Weights of a small GPT-style language model, trained from scratch on English Wikipedia: tied embeddings.
MLP neurons of a small language model. Each row is named by its layer, matrix (up: input weights; down: output weights) and neuron, and shows model dimensions 240-303. Each number is 50 + 10 x the weight over its row's rms, rounded and kept within 0 to 99.
After each neuron's rows, "fires before" lists the tokens most often just after its 100 highest values on Wikipedia text that the model never trained on.

L11.up231:64 36 61 63 43 55 53 43 53 43 66 41 54 36 48 61 50 59 52 54 62 51 48 36 36 43 40 49 47 51 55 50 46 50 50 54 49 32 48 21 56 58 47 57 47 50 56 52 57 50 50 47 40 38 42 50 66 40 54 55 49 36 57 46
L11.down231:55 71 56 50 46 57 48 51 67 54 40 51 41 52 46 67 51 52 37 27 54 62 45 63 42 43 60 50 52 46 49 37 58 59 62 67 62 50 42 45 49 38 55 29 57 46 48 36 50 44 55 60 56 46 48 54 54 55 43 44 62 32 45 44
fires before: " ", "1", "2"

L7.up789:45 40 48 49 54 71 49 39 53 57 50 40 27 22 39 42 45 47 53 54 54 49 48 42 47 56 61 47 54 38 61 37 54 56 68 55 51 59 68 66 67 34 44 56 70 38 39 67 39 61 54 68 60 59 49 52 44 43 57 51 36 46 59 49
L7.down789:61 45 60 52 46 30 40 52 57 40 50 64 50 57 37 50 36 57 37 52 38 60 45 72 56 48 39 33 43 50 42 45 53 56 37 58 61 40 49 43 50 53 47 36 53 48 40 54 55 45 64 50 43 57 52 34 32 46 58 47 72 41 31 52
fires before: "\n", "\n\n", "way"

L11.up366:43 48 62 60 46 63 65 46 41 68 51 40 66 53 48 66 56 46 70 55 55 49 43 64 57 53 52 56 43 74 72 49 43 30 58 51 62 51 51 42 49 42 44 52 45 40 43 50 66 58 43 42 44 37 59 43 32 55 50 41 45 45 46 51
L11.down366:40 29 54 43 75 64 53 55 64 47 60 46 69 61 45 47 54 46 45 44 48 33 52 34 51 59 44 41 53 48 61 46 52 53 73 48 59 54 59 62 42 57 54 47 52 61 43 51 42 51 57 59 47 57 64 58 50 52 61 45 46 34 36 41
fires before: "\n", "\n\n", "ia", " | ", "oy", " |"

L9.up1005:52 48 46 47 56 67 57 57 65 45 60 37 43 56 50 47 39 47 49 53 70 37 40 45 41 56 59 28 63 38 49 34 43 56 31 41 47 61 62 63 47 65 48 55 55 70 34 38 47 57 32 56 50 49 43 32 54 59 59 39 66 38 41 44
L9.down1005:49 47 51 53 66 61 51 54 42 28 65 53 61 45 52 55 43 59 55 49 52 44 51 53 51 48 51 78 45 45 42 60 46 53 46 51 71 47 47 61 65 40 43 38 44 54 63 41 47 39 49 44 35 56 67 53 51 50 35 43 40 45 37 41
fires before: "-", "\n", "\n\n", "–", "0", "1"

L3.up726:57 45 49 40 41 47 37 46 34 41 52 49 58 60 60 58 67 53 47 47 43 58 50 40 41 54 71 59 62 49 52 38 58 45 68 70 48 60 41 41 40 49 49 51 51 40 48 61 41 46 47 44 42 53 41 49 55 21 66 53 48 61 62 63
L3.down726:50 51 59 35 42 39 45 40 43 41 77 57 58 57 41 44 52 52 38 50 42 45 30 50 57 38 68 56 48 54 62 42 66 45 30 50 60 34 41 49 58 34 52 60 37 40 53 47 34 52 48 52 57 58 61 42 63 55 47 59 45 57 50 65
fires before: "\n"

L7.up1071:45 63 52 34 40 53 45 44 47 40 60 56 60 47 38 53 45 49 47 26 48 39 53 45 48 49 64 46 50 48 53 49 32 66 68 53 45 46 57 47 49 52 53 46 65 59 60 54 47 41 45 42 56 50 52 31 41 55 59 67 30 45 56 38
L7.down1071:43 45 22 53 58 61 57 64 54 49 47 50 47 54 55 50 53 58 67 62 63 57 55 50 44 43 63 33 64 49 44 53 52 57 45 58 59 38 34 46 50 56 38 41 46 52 54 60 47 52 58 52 61 49 49 37 53 52 48 39 54 48 44 45
fires before: "\n", "\n\n"

L3.up407:40 64 55 62 48 59 51 54 44 60 53 45 46 45 45 47 39 49 53 45 46 46 40 38 46 55 57 45 62 46 63 55 48 57 32 51 47 62 36 46 44 42 42 72 54 57 62 33 64 60 62 37 42 55 53 40 52 27 58 58 56 64 50 55
L3.down407:55 42 51 40 64 49 58 69 49 46 57 44 45 50 56 49 48 42 44 42 39 38 44 38 51 59 39 41 48 44 49 50 33 49 30 49 35 53 55 56 37 48 45 54 65 45 44 51 56 48 44 59 48 48 26 41 44 55 52 56 57 33 52 63
fires before: "1", "2"

L11.up707:66 43 43 50 62 45 57 51 57 45 59 44 53 49 51 38 53 52 52 40 41 50 31 60 48 60 43 62 50 48 49 48 43 51 43 58 59 35 45 24 56 53 43 52 36 49 65 49 44 55 55 57 22 36 42 55 65 48 54 48 47 39 38 65
L11.down707:46 57 38 46 38 57 56 38 50 44 39 41 44 48 58 54 68 46 37 52 49 56 47 55 52 41 38 52 53 47 51 47 57 48 28 79 59 55 60 42 53 36 67 41 44 73 42 43 34 67 46 43 50 34 55 64 53 62 47 50 54 39 45 55
fires before: "6", "0", "1", "7", "4", "3"

L11.up477:47 32 41 56 56 64 45 61 48 50 66 53 52 54 47 36 44 58 42 45 45 66 46 48 51 72 45 38 60 52 58 39 68 37 49 46 48 54 65 71 44 50 50 47 51 43 58 35 53 47 54 66 43 64 58 37 49 45 49 30 50 30 38 38
L11.down477:55 62 55 42 52 54 55 63 59 46 59 45 52 68 56 38 57 50 62 54 48 73 56 67 56 42 43 39 56 39 63 50 61 45 47 74 38 41 58 54 55 45 61 47 45 55 53 39 57 50 55 71 50 44 45 44 53 59 62 53 41 60 49 31
fires before: "1", "3", "4", "2", "0", "5"

L4.up1029:55 47 40 42 59 58 28 40 59 43 52 31 36 35 42 45 30 56 40 61 63 51 63 53 34 52 60 58 56 53 45 46 46 46 64 45 36 45 46 34 50 48 42 44 51 42 32 42 56 61 38 30 54 65 29 61 55 39 57 65 53 48 32 48
L4.down1029:49 51 57 30 56 48 54 43 46 55 40 49 54 50 46 53 60 59 40 55 53 54 57 48 68 73 54 62 48 45 57 61 44 58 56 58 53 46 52 26 31 42 41 26 44 51 44 39 43 50 37 32 34 55 38 60 59 63 42 68 41 46 35 53
fires before: "\n", "|---|---|---|---|", "|---|---|---|---", "|---|---|---|", "|---|---|---|---|---|---|", "|"

L11.up501:56 68 37 55 36 40 54 37 62 47 42 65 61 63 43 51 54 40 64 47 61 26 58 49 65 56 36 56 49 36 49 42 51 35 48 60 58 46 58 42 41 36 39 48 58 59 46 51 50 52 57 66 41 39 56 49 49 39 49 45 34 54 50 48
L11.down501:53 51 36 55 47 35 43 36 47 43 55 53 62 55 48 48 59 48 60 56 54 37 63 49 55 52 37 55 48 30 45 58 34 51 55 48 49 58 50 48 48 58 55 54 44 41 56 40 41 51 49 45 43 64 53 51 56 62 39 41 47 45 30 50
fires before: "–", " and ", "-", ")", "."

L11.up571:53 51 27 44 40 60 66 56 14 65 50 38 66 36 45 53 62 64 78 49 49 45 60 44 40 61 30 58 38 45 25 29 44 42 55 32 37 61 65 50 27 56 32 36 55 60 61 56 49 59 51 45 55 54 39 47 60 62 57 43 44 65 49 43
L11.down571:52 64 44 50 46 73 52 59 50 32 50 64 54 50 40 56 58 43 67 64 50 51 38 71 49 36 39 38 31 54 42 52 63 56 52 37 39 49 37 28 49 47 54 56 60 75 57 50 47 54 55 47 59 61 38 39 36 50 51 61 59 47 28 64
fires before: " |", " | J", " | D", ") |", " |  |"

L9.up376:50 49 30 52 47 41 51 37 30 44 60 53 61 42 59 28 48 46 41 39 34 47 40 61 62 50 48 63 60 52 38 32 47 46 43 59 59 65 61 40 50 68 60 36 55 32 49 41 63 42 54 41 50 47 58 55 48 46 55 56 47 57 52 42
L9.down376:57 53 52 44 51 50 39 63 40 47 68 57 53 57 60 41 39 55 52 48 55 48 64 64 68 33 29 47 40 56 60 50 44 53 52 50 46 30 39 23 49 60 72 45 44 62 44 50 52 53 41 35 52 57 57 67 29 52 52 62 63 61 36 59
fires before: "\n", "\n\n"

L11.up743:43 67 51 48 42 54 63 56 57 37 38 61 53 36 56 43 47 44 61 52 58 60 39 49 36 45 48 51 62 54 53 33 44 64 36 50 49 37 37 28 74 45 57 50 53 49 42 36 56 48 45 49 40 59 54 60 51 63 45 72 57 59 51 58
L11.down743:42 61 43 21 65 46 45 54 65 36 47 52 30 63 66 66 39 37 45 46 56 43 52 45 32 65 54 49 56 50 53 58 47 50 52 61 28 34 58 60 70 46 40 34 47 41 62 42 63 66 15 66 44 50 57 57 53 47 54 46 62 57 36 50
fires before: "2", "1"

L8.up594:65 55 55 37 63 59 38 53 43 43 49 56 58 42 47 43 33 29 37 49 69 36 49 46 49 54 48 49 57 57 40 46 64 37 45 36 54 47 71 35 60 30 51 56 63 49 51 58 55 62 63 56 38 65 47 46 50 41 39 50 62 50 50 52
L8.down594:34 63 42 54 49 56 31 45 55 42 39 70 70 41 51 41 46 50 62 58 55 16 44 49 37 47 53 58 38 51 51 47 39 39 43 52 51 62 45 44 56 55 50 51 45 56 46 30 35 50 46 37 46 56 58 55 50 45 60 48 50 40 41 53
fires before: " by", " by the", " in", " to", " in ", " from"

L7.up365:53 62 54 53 43 42 68 52 43 50 67 70 56 39 38 41 34 53 47 44 45 53 51 46 53 46 48 66 58 50 45 50 45 40 45 68 53 50 64 71 47 49 34 50 45 32 60 54 54 33 45 56 46 59 55 42 48 18 57 48 53 63 44 43
L7.down365:48 54 67 60 44 52 58 32 66 49 53 45 42 49 48 36 63 53 36 53 70 60 56 60 48 48 54 45 56 46 36 57 68 38 52 60 47 74 48 55 47 44 50 35 54 70 53 56 37 44 41 26 33 46 53 47 48 32 46 51 62 31 50 65
fires before: "\n", ".", ": ", "\n\n", " November ", ":"

L11.up1164:60 50 42 47 41 48 64 44 69 44 47 50 60 29 32 57 55 54 47 56 41 52 40 43 36 38 46 46 55 48 69 39 43 52 56 46 41 60 56 38 78 50 46 35 66 57 32 42 51 40 57 47 29 49 41 59 38 40 55 68 55 54 44 40
L11.down1164:42 45 71 38 49 54 58 52 52 36 44 49 67 49 46 55 51 70 48 47 63 58 39 57 55 53 46 58 55 33 82 38 50 41 48 57 43 51 52 41 60 65 57 45 42 63 54 55 68 39 32 55 49 47 57 54 52 39 33 64 42 57 46 45
fires before: "1", "2"

L9.up1006:59 48 34 42 55 60 61 41 44 46 62 38 58 67 62 40 52 41 42 54 53 64 44 51 42 67 55 54 42 43 44 37 48 57 44 52 63 62 46 24 51 51 43 37 69 45 60 50 54 54 48 40 58 42 49 55 46 56 72 31 63 45 58 37
L9.down1006:45 44 48 45 53 60 59 30 39 44 43 59 59 72 63 42 44 41 62 64 46 42 64 56 48 42 45 50 35 59 63 50 36 77 61 48 52 40 48 32 68 47 52 52 47 74 37 49 40 50 41 53 66 61 55 37 48 59 35 52 71 55 59 41
fires before: " |", "\n", "',", " ("

L11.up663:39 44 43 65 38 55 37 53 40 46 39 56 62 35 45 48 58 50 48 46 50 48 30 40 59 30 50 59 72 42 52 51 52 67 44 44 39 59 57 54 45 54 54 62 52 33 62 32 47 52 63 49 48 50 41 41 30 43 36 61 43 30 61 36
L11.down663:52 62 44 49 44 64 44 56 40 33 59 49 27 48 43 37 63 52 44 40 66 64 43 61 55 39 53 50 54 51 52 52 51 56 39 46 38 58 58 52 52 43 64 55 56 67 46 30 48 71 55 42 53 56 49 61 65 49 63 62 57 60 43 50
fires before: "1", "2"

L11.up348:57 50 23 52 51 63 51 58 45 56 61 53 39 52 61 42 48 51 69 52 46 57 45 64 52 53 43 31 55 44 51 57 39 49 64 46 44 47 59 50 58 48 42 63 54 43 56 66 31 68 71 42 60 30 52 59 33 48 44 56 47 39 74 47
L11.down348:54 58 45 26 47 44 62 49 47 41 58 58 55 52 50 51 62 54 64 40 72 37 43 50 60 52 44 44 35 29 61 55 45 52 70 56 53 63 52 38 41 44 44 46 43 54 56 49 47 63 75 38 56 56 46 37 29 58 50 62 55 52 50 49
fires before: "\n\n", " The", " A"

L11.up1126:42 52 36 57 68 50 51 41 56 40 53 71 65 39 41 57 47 55 47 48 35 70 45 43 71 53 52 43 61 49 76 39 34 62 42 53 57 54 64 59 45 43 35 41 55 49 43 64 40 64 41 47 51 45 77 58 59 39 51 42 38 56 61 53
L11.down1126:75 43 48 51 36 37 38 52 55 50 48 49 52 44 53 44 46 49 51 57 40 55 35 54 49 44 55 57 58 48 52 49 45 51 45 53 85 46 47 47 50 46 55 55 48 75 50 48 56 42 47 61 41 60 48 48 51 49 44 47 31 65 47 53
fires before: "\n", "\n\n"

L8.up24:55 52 47 33 42 62 58 43 47 56 48 52 59 56 67 39 49 67 54 44 57 36 55 50 45 51 36 47 41 57 35 40 55 52 68 35 40 48 50 54 49 59 60 41 41 49 56 55 65 67 44 50 56 56 32 53 67 64 53 36 50 53 46 47
L8.down24:47 41 45 60 33 43 59 52 42 34 39 61 44 56 55 54 48 39 44 43 45 72 53 64 40 34 50 57 65 47 62 51 37 67 53 47 52 47 51 49 46 55 46 46 60 43 31 51 45 52 51 53 35 37 59 51 60 45 52 52 58 68 49 42
fires before: "\n", "| ", ".", " |", "–", ":"

L11.up161:53 64 62 51 40 44 42 55 47 63 60 50 63 39 61 48 52 47 37 52 54 50 45 65 41 38 47 46 63 50 39 49 37 58 49 70 46 41 48 34 44 55 57 72 63 59 40 53 47 55 41 56 55 43 59 69 54 48 46 64 51 53 79 50
L11.down161:32 37 39 50 52 49 48 62 39 50 57 40 58 52 28 58 48 54 56 56 49 55 63 56 72 55 45 54 41 38 66 56 60 75 23 51 60 46 34 39 59 41 44 41 44 52 52 64 52 55 69 43 55 53 53 35 53 37 34 54 38 46 49 50
fires before: "\n\n", " He", " In ", " The"

L3.up760:39 48 42 33 62 48 51 50 51 52 56 44 35 45 63 41 48 53 44 60 58 44 42 44 55 47 45 42 49 68 35 42 60 41 55 49 59 63 32 34 63 43 48 58 48 64 71 43 49 54 56 45 54 46 35 59 38 51 48 58 59 39 55 40
L3.down760:41 54 57 58 54 51 41 48 39 59 44 63 57 48 59 48 47 51 50 44 50 44 53 42 61 65 50 49 41 44 36 53 38 42 59 42 54 63 45 35 60 40 45 60 45 40 61 27 47 56 50 54 55 47 51 46 43 78 53 54 65 56 56 57
fires before: "\n", "\n\n", "-"

L3.up831:68 46 35 42 52 55 46 50 47 52 69 38 40 55 47 57 43 50 33 54 54 46 57 51 56 56 51 33 56 44 45 45 56 55 72 45 38 32 35 30 49 35 47 52 61 63 65 43 39 57 54 42 37 57 31 51 65 51 47 40 37 51 48 61
L3.down831:46 54 66 39 74 46 31 64 45 59 45 61 49 41 39 65 41 32 53 55 46 56 55 38 60 58 49 43 62 51 51 65 53 50 47 55 58 55 38 43 49 34 38 40 47 64 55 27 58 71 42 47 41 53 36 58 54 60 53 56 47 43 59 52
fires before: "| ", "|", "|  |", "|---|---|---|---", "|---|---|---|---|---|---|"

L8.up734:58 48 34 36 36 38 59 37 47 63 44 55 52 54 53 43 47 56 30 42 38 39 67 48 57 49 49 42 72 53 36 56 47 57 60 44 53 64 70 33 33 53 51 33 59 62 56 49 66 54 51 24 35 77 42 33 48 76 44 44 61 64 48 37
L8.down734:64 46 39 52 54 45 41 58 47 36 35 40 48 51 50 58 66 53 56 53 66 41 48 59 58 43 50 54 60 66 39 37 69 44 57 53 38 63 54 45 39 65 63 52 58 55 49 74 38 48 48 50 47 39 56 55 54 48 44 50 60 52 49 51
fires before: "\n", " |", "\n\n"

L3.up926:42 45 35 33 28 44 51 60 42 56 64 63 44 54 58 45 38 51 41 45 64 67 42 36 46 43 60 40 53 43 48 44 66 53 58 40 36 67 57 40 50 64 43 36 73 38 56 44 59 58 54 47 64 55 62 38 60 48 62 58 47 45 40 53
L3.down926:53 57 48 57 56 48 55 55 68 49 71 57 49 27 68 54 64 54 49 40 46 36 58 66 39 55 37 79 40 62 71 49 35 60 48 49 49 50 55 39 54 59 58 52 34 60 53 46 37 59 33 53 52 50 61 51 55 58 47 49 58 58 59 50
fires before: "\n", "\n\n"

L3.up520:59 44 41 36 41 63 43 49 53 52 68 47 56 33 47 40 57 51 54 57 55 46 55 50 51 53 41 27 43 56 58 60 48 46 43 59 49 41 56 43 57 53 42 39 55 60 40 38 31 41 65 54 41 40 35 29 60 42 57 54 47 43 49 30
L3.down520:59 52 52 31 62 48 51 35 43 41 52 63 54 59 56 41 63 46 41 40 46 56 60 54 40 32 46 41 43 50 47 52 49 45 39 37 65 59 53 38 38 32 38 62 40 41 41 28 46 54 48 46 32 44 51 37 46 54 40 63 55 43 56 37
fires before: " | ", ", ", " |", ".", ":"

L9.up1237:40 68 47 50 32 54 48 44 77 53 57 47 73 52 50 48 54 58 45 44 62 49 19 61 42 43 62 42 47 36 47 47 62 57 42 40 31 36 43 51 61 60 41 76 57 41 44 51 44 47 68 57 44 45 47 43 57 46 53 75 63 48 54 57
L9.down1237:65 56 55 61 40 61 50 45 63 71 52 50 52 48 33 49 42 50 10 39 55 25 52 49 32 45 37 51 53 47 61 43 54 49 73 55 43 47 51 38 38 46 44 51 47 35 57 24 50 35 32 57 52 54 37 53 62 47 53 59 64 46 64 52
fires before: "1", "2", " "

L8.up783:46 53 41 51 35 42 59 43 51 53 44 55 48 61 39 54 52 53 54 48 64 48 50 42 50 39 63 56 73 57 43 50 57 60 60 51 57 55 53 37 65 43 33 49 40 54 59 46 56 33 63 62 46 54 49 61 45 65 38 52 64 45 33 23
L8.down783:64 51 49 41 46 50 54 65 52 51 40 56 38 57 56 46 35 48 52 45 54 47 32 50 47 45 60 51 61 77 38 51 68 73 39 46 36 52 43 37 70 34 41 45 28 66 57 50 65 45 52 56 55 44 58 47 60 69 19 29 63 56 28 48
fires before: ",", " and", ", and"

L11.up2:43 56 37 40 68 48 52 37 61 52 53 66 54 52 42 53 40 61 42 38 48 48 53 39 40 56 63 47 46 51 48 47 45 62 58 33 42 40 58 72 51 44 58 51 48 40 30 47 41 48 52 43 40 60 68 40 54 30 62 60 65 43 39 42
L11.down2:50 52 43 67 38 53 57 46 72 54 61 50 36 51 58 42 51 41 41 39 38 44 56 60 35 42 48 43 41 57 55 53 54 46 50 63 55 39 40 41 55 53 47 44 46 63 57 75 46 70 43 56 62 54 51 37 47 46 52 41 46 60 53 54
fires before: " | ", ":"

L8.up120:53 41 38 43 45 46 58 55 47 54 50 49 46 48 53 58 36 49 47 55 58 41 41 45 59 42 52 43 46 56 60 45 35 59 50 53 61 47 56 44 64 47 46 25 60 69 61 70 50 60 50 61 43 30 48 52 56 37 46 34 58 52 52 30
L8.down120:61 51 44 54 74 45 49 35 41 48 44 29 58 58 33 46 47 52 49 40 53 51 62 39 48 62 57 49 45 65 49 51 49 64 41 53 41 62 55 51 44 48 59 35 62 61 48 48 42 37 60 50 51 47 65 38 46 51 42 45 50 46 48 50
fires before: ",", "–", " | ", " |", "-"

L11.up248:66 50 57 47 56 68 43 54 57 63 54 47 45 64 56 51 45 47 46 40 52 56 51 27 45 54 37 51 47 55 44 29 57 47 52 35 49 60 74 47 53 55 50 58 49 40 46 35 45 62 50 55 54 51 54 58 45 52 54 40 55 38 39 39
L11.down248:63 53 39 44 27 51 49 54 39 62 36 56 49 40 65 45 55 43 52 44 45 48 56 39 39 55 54 49 56 53 42 55 27 60 46 37 54 72 63 41 45 40 46 45 41 45 51 58 45 68 51 69 55 51 53 48 56 65 46 42 68 64 39 36
fires before: "==", " ==", "\n\n"

L8.up248:33 60 39 52 34 54 61 56 46 35 49 68 35 51 60 50 62 58 51 26 57 56 44 47 43 44 36 38 47 38 55 56 36 52 67 52 37 43 51 45 51 51 61 45 71 64 35 57 22 41 53 33 44 46 56 57 39 36 56 67 51 54 53 56
L8.down248:56 44 42 58 54 47 40 49 55 58 47 35 51 43 49 51 46 42 45 44 46 56 52 60 65 52 44 41 33 42 54 37 48 50 47 54 56 65 49 37 45 51 35 57 38 51 47 65 50 61 70 62 54 22 57 54 39 48 65 55 45 37 69 43
fires before: "\n", "\n\n", "."

L11.up102:51 65 33 39 59 51 73 46 49 35 46 52 58 30 36 36 49 55 26 46 44 58 24 55 64 60 57 50 58 54 53 44 40 44 38 54 45 59 56 53 44 47 52 50 60 43 52 48 57 48 73 51 40 36 66 52 39 62 57 60 45 53 50 42
L11.down102:60 62 47 45 44 44 52 56 59 27 65 41 45 51 63 43 61 52 48 52 58 51 54 59 49 51 49 48 41 63 56 53 61 69 28 51 50 44 47 29 40 36 50 56 47 65 47 59 52 55 55 32 55 46 52 47 52 40 34 46 64 43 50 63
fires before: "\n", "\n\n", ","

L11.up1236:44 43 37 39 63 60 46 37 43 61 57 68 39 29 50 43 51 54 38 26 34 70 46 42 54 38 52 63 71 67 37 49 71 57 68 56 52 64 48 59 56 66 39 51 46 45 27 56 55 25 64 45 34 47 56 52 40 43 62 43 68 46 42 42
L11.down1236:54 58 35 61 58 59 52 59 48 52 62 51 39 45 52 54 48 45 57 57 48 46 46 57 47 41 49 41 39 68 58 50 44 52 44 56 46 32 57 32 61 64 65 51 37 52 51 40 49 41 46 58 33 30 53 53 54 42 34 37 71 44 31 55
fires before: "\n", " x", " football"

L11.up265:77 54 43 54 36 57 60 54 54 58 44 63 70 37 55 39 61 60 32 62 61 47 43 50 53 70 43 40 76 56 35 35 53 55 58 49 48 32 46 60 57 47 61 74 65 51 50 38 66 50 65 44 57 38 47 41 41 32 60 43 47 62 54 40
L11.down265:61 55 63 49 53 51 51 54 68 39 69 32 46 41 51 66 42 58 58 53 69 51 55 41 53 42 34 44 57 56 42 39 48 61 60 45 53 40 65 41 65 63 63 59 50 47 32 47 51 57 36 50 48 44 36 35 42 39 51 57 42 52 68 40
fires before: " ", "1", "2"

L11.up91:43 52 49 32 60 51 65 43 45 59 54 61 56 43 40 59 36 55 57 40 51 35 57 31 63 35 57 46 43 40 46 47 44 50 22 53 53 43 62 48 60 56 54 35 50 38 51 48 53 49 53 52 52 47 51 56 38 57 57 40 51 63 56 31
L11.down91:48 65 56 49 56 62 65 45 49 54 54 62 58 49 55 62 50 51 54 33 51 41 44 57 23 49 49 36 37 51 39 60 55 52 48 46 38 45 44 38 52 47 61 46 41 60 55 56 54 35 52 40 47 50 45 47 29 49 53 39 72 40 40 67
fires before: " | ", " |", ";"

L9.up726:38 43 49 51 51 52 58 36 35 37 51 60 43 54 58 48 40 61 51 44 72 34 51 24 38 72 65 51 52 44 40 40 65 64 40 66 52 48 50 51 51 43 25 57 64 61 49 47 36 36 48 76 67 53 41 61 55 47 44 41 57 55 51 63
L9.down726:47 38 44 51 57 60 66 48 39 54 62 45 53 53 48 59 35 45 38 43 57 43 60 44 51 64 52 43 59 45 55 51 51 52 53 38 36 70 45 62 41 46 37 41 50 38 40 65 34 33 61 78 60 40 56 32 51 65 51 46 34 39 53 62
fires before: "0", "1", "\n", "2", "let", "3"

L7.up1064:51 44 24 39 52 17 62 57 40 60 45 44 44 49 57 22 65 58 46 46 34 70 46 41 40 61 51 51 53 48 41 41 62 37 51 50 59 59 47 48 43 59 52 58 59 55 44 52 50 50 57 48 47 70 54 61 49 55 38 41 40 39 51 37
L7.down1064:30 38 72 34 49 48 60 55 52 51 61 39 49 47 57 60 67 50 38 38 58 45 58 63 36 39 50 30 39 46 51 26 57 58 53 59 38 48 52 29 47 49 62 68 25 69 39 48 53 63 59 54 62 45 61 53 53 41 48 49 58 50 38 47
fires before: "\n", "\n\n", ":", ") | ", " –"

L11.up1191:54 36 37 47 53 49 41 49 54 48 32 30 57 67 60 48 52 40 37 46 62 58 46 54 53 56 59 62 52 50 52 33 59 50 48 67 46 51 40 46 56 63 37 59 61 60 58 44 32 42 33 62 61 38 47 48 66 58 55 62 49 52 39 60
L11.down1191:34 40 25 42 67 54 49 46 42 42 49 53 31 47 61 49 45 44 52 64 49 53 60 67 46 46 38 51 38 50 61 42 63 58 59 52 50 47 56 52 72 53 63 53 31 63 34 43 57 51 31 48 53 51 47 56 41 33 54 57 64 32 48 69
fires before: "0", "1", "2", "22", "4"

L3.up572:38 51 55 54 59 54 25 48 35 43 35 47 59 56 59 45 61 38 47 45 53 29 50 36 60 44 56 48 66 45 44 31 43 45 59 51 43 46 50 41 41 73 58 37 54 30 41 50 43 44 37 49 52 55 49 54 47 39 43 49 46 76 48 52
L3.down572:54 41 47 47 57 55 52 62 49 52 50 55 66 45 67 42 43 45 44 56 44 30 61 36 48 35 61 45 63 47 31 50 57 49 50 82 73 61 26 41 39 62 39 47 31 48 34 34 39 47 42 60 45 62 43 22 42 52 35 48 51 62 44 45
fires before: "\n", "ase"

L11.up74:37 61 52 49 42 36 48 64 46 43 46 43 52 40 39 58 43 48 44 30 34 72 56 39 47 49 45 32 73 52 31 57 69 55 57 49 47 63 61 43 33 62 58 43 54 71 35 62 65 57 46 45 46 58 29 27 73 52 61 46 55 51 41 30
L11.down74:49 64 35 35 50 41 45 60 47 41 48 50 58 35 58 53 43 49 56 42 50 48 69 59 43 42 56 37 42 56 41 46 57 69 56 56 46 51 60 51 36 45 45 47 42 56 47 40 52 56 28 53 43 49 42 43 50 54 44 68 47 61 36 68
fires before: " |", " | \"", ":", ") |", "E", "M"

L7.up793:49 58 50 62 57 65 44 37 41 53 61 56 59 47 40 62 56 71 34 39 36 54 45 53 32 53 73 32 49 40 51 41 43 56 40 48 54 51 35 47 45 45 48 50 49 59 45 55 43 67 43 61 59 48 46 40 65 37 61 51 54 39 50 51
L7.down793:58 44 38 53 49 41 63 59 49 50 56 47 47 55 58 40 28 42 50 43 36 52 51 59 42 42 67 51 59 57 49 59 57 65 47 59 49 34 47 56 61 52 40 49 43 57 62 71 45 49 46 55 32 38 44 63 62 41 61 64 60 58 63 60
fires before: "\n", "\n\n"

L4.up506:70 68 36 59 45 61 65 40 48 61 30 39 57 64 49 50 43 48 44 58 72 36 44 33 61 47 32 53 36 52 53 56 36 60 54 56 40 50 69 50 64 41 27 43 61 51 46 56 68 45 57 46 46 44 54 47 32 37 51 68 56 47 41 57
L4.down506:51 49 39 61 56 52 46 57 44 56 42 56 44 56 45 40 56 69 56 46 42 50 58 54 56 40 50 52 50 39 66 34 60 74 49 55 60 49 50 37 55 42 41 47 66 58 37 48 63 65 47 57 56 50 44 67 71 51 72 55 56 48 30 39
fires before: " | ", " |", " ", "% |", ") | "